config.toml
parallel_block = true
lr_mult_o = 4.0
max_steps = 4265
MLP neurons of a small language model. Each row is named by its layer, matrix (up: input weights) and neuron, and shows model dimensions 0-191. Each number is 500 + 25 x the weight over its row's rms, rounded and kept within 0 to 999. Numbers have three digits each.
After each neuron's rows, "fires in" lists the words (lower case) most often at its 100 highest values on Wikipedia text that the model never trained on.

L2.up620:486504464462520492500512473499492497533500493506557497526489517513470477495552463496464513513498512531488460514534512471479508476480509490517498504474511483487494489501416489519482512494499488525503494496493510451519459508496497522514534505511549537475540473501531471512481509483474474426492492497540527479521532505552479483507474485562478484485535508483518552495509497547485504515476496501491470514500516506516461497526464512513520435514485456485527508507479478472514484483495464515543516534471517460530483536514517523504501476485449436509552494514517508501497495480450498499
fires in: "list", "features", "isbn", "record", "consisted", "just"

L2.up576:503492518496530523518515499527511573524521534487519498467526560475506480528485473475495481495507554474506514503497521501477489460490497446432512494506465501469496463507503526499488542507489495481524477495492509489457485529542476444478479488468453468524526521483456499504512478489483513528500489453518554544542497539482525503476484475506489514471510499529508506488536513503541547518486489505499513508519493510535574525477506489511513476545530485501515489518497520530503489466482466504500498450449506469509509512503489542499491473521509524484491470493448495482513470456480511491
fires in: "by", "kor", "in", "country", "pos", "year"

L2.up211:499475447525505525530519483480515502487506531485469549505509487529518489504489494497524521496511527484495538503503548467477486426502502481489515476478465504506477501460488471488470472558544509531448462541508470487455456486520509505493455500461532493524542481496495567498486535485521501448509516517554452501501509513503511499476480543472497538507532506536470470506507514509509498479491455445499533501512490516534544489526503477533511549503502493488482472489495527490490506479496486510512526505530466500530471508489518461476512515497484526478454504553485495479524483515480509506
fires in: "by", "from", "to", "website", "via"

L2.up6:515485499483479485537518467486500506485522489521497529490476564521546484534447492488468519472478482495484550457478493472481462546500559519519522495507486498521528516507506529507534482562503467487488510521516460512505534523490447482511480513499547503523534522484511508512523495457492486493533443515502533513475487495469503461495506499492494536493472511520504492511495512458501530473471525493517522512459493511460470513479528461504485489504485500494495483516480526435545527491514515455466533559496470502512441532481504527484470473489478540488519482518497507490484498470534495466
fires in: "by", "like", "including", "earlier", "at"

L2.up859:471506459477536483488486468467510470518490503523486514472494518509495459500461501466467557486495517498489496452492483501484493489502492428524480500478500506545490527455515537535511533524533516494491517543519490497529464490507510527527496527517523494502494525482505511500482484521547448507525496507504498488511512499501491478494487509501485530474495571504476491539465477476483534463450556466514485498457445503501473516488541504524499452494463482484462477503491478517488479487482475461489536546489477510507510494504485477512516480498508540557516506549528512473535480507484569494
fires in: "as", "can", "may"

L2.up111:498549458469482502527510448538495481478523487485488527521461545480523482535495504491517486469510484514500524518498474489453490475520449462532481495527529508487456505533543505475468501515523469470531533512525490517498474459490486511543485489488482471534508545499515508475516500501520534506509515476547481501472521533492537497484504507487527521441453483528514490518491516462507476461501474503464530484499510490525503509497523470453527533484527487485557484551525511482511498543479517473485519517497495473487513459531493516534431522513465530471502474533484520500530468472512503499
fires in: "for", "by", "of"

L2.up668:513535481475510480459476502526474492520510520499528476473486522492499492541523500493545486458526462461491511498494500465491544501494534488491463511472513522508498507514507477494517498488506506536437487500491495503510504512523514531478504495501515506519509506472517529504471473475428474458520502490527544480456535530453519482476527487533511429499524502491478509536513506521476462489479483503491483554473513527478484513496523492515534523493492498558471519535525517461502505504507483458536485517513464516531508563542490501456483484498453543504517530469529496531471457489445490490
fires in: "was", "were", "and", "so", "as"

L2.up244:480506498505533493481503464538505469471533527496473510496518499534424488544495488470497494503526545544504494516497462510496499501549470495502498521466497542449525492527472514503484504489440504479519526524509518481473539485492502507498487489510478503493495525457529528517557514468463531530513473511457455525544474459513528495515530471530508557469546476514514486496541519448482497519523526530532453495506483493495482500477495447529469489505484504500505511464517515506526481515505522489503484547480524452533492453535494546490507501509485495492510490504486472506527504535489528486
fires in: "has", "building", "turnout", "had", "total"

L2.up660:503472486477500506520525499481459508545473528488548515505474522498491510483520530528503506533510489488469489469485487518532504526500496518521499505535473496491521500524498512507555511490466510546455527536486485503521486513514423475448534532508484508463511503523526473477486499488528483458488457540495488493516532453480469499492519501482498503458484548517499481452511466496468482527513458500523501533486479501512514475532473501472462464494515489495454519534537478522482471499490519490452499575487477440555519509491474521533493543468498510499513500468478489535500525512496531507
fires in: "life", "career", "born", "code", "time"

L2.up955:491488531473533464537471479516482562459509476489476541475509506508433498475505503498484528518540489494561496510488467505516516517486512468504488462475482535549503489534542489521481468510498525520532454535497487448495528486517534485482532462485524497491523519525505439522528476526478523502478537488496474514490482463488475508499480500526499534521487504493473521523488505527540528462541489537459463526464513475500502469509514542479501518499539485484452465545512500504522537495494510449494508521501499491468469494500518508492504478466514522477545478482502486526498474455515501485
fires in: "born", "medal", "early", "apps", "non", "late"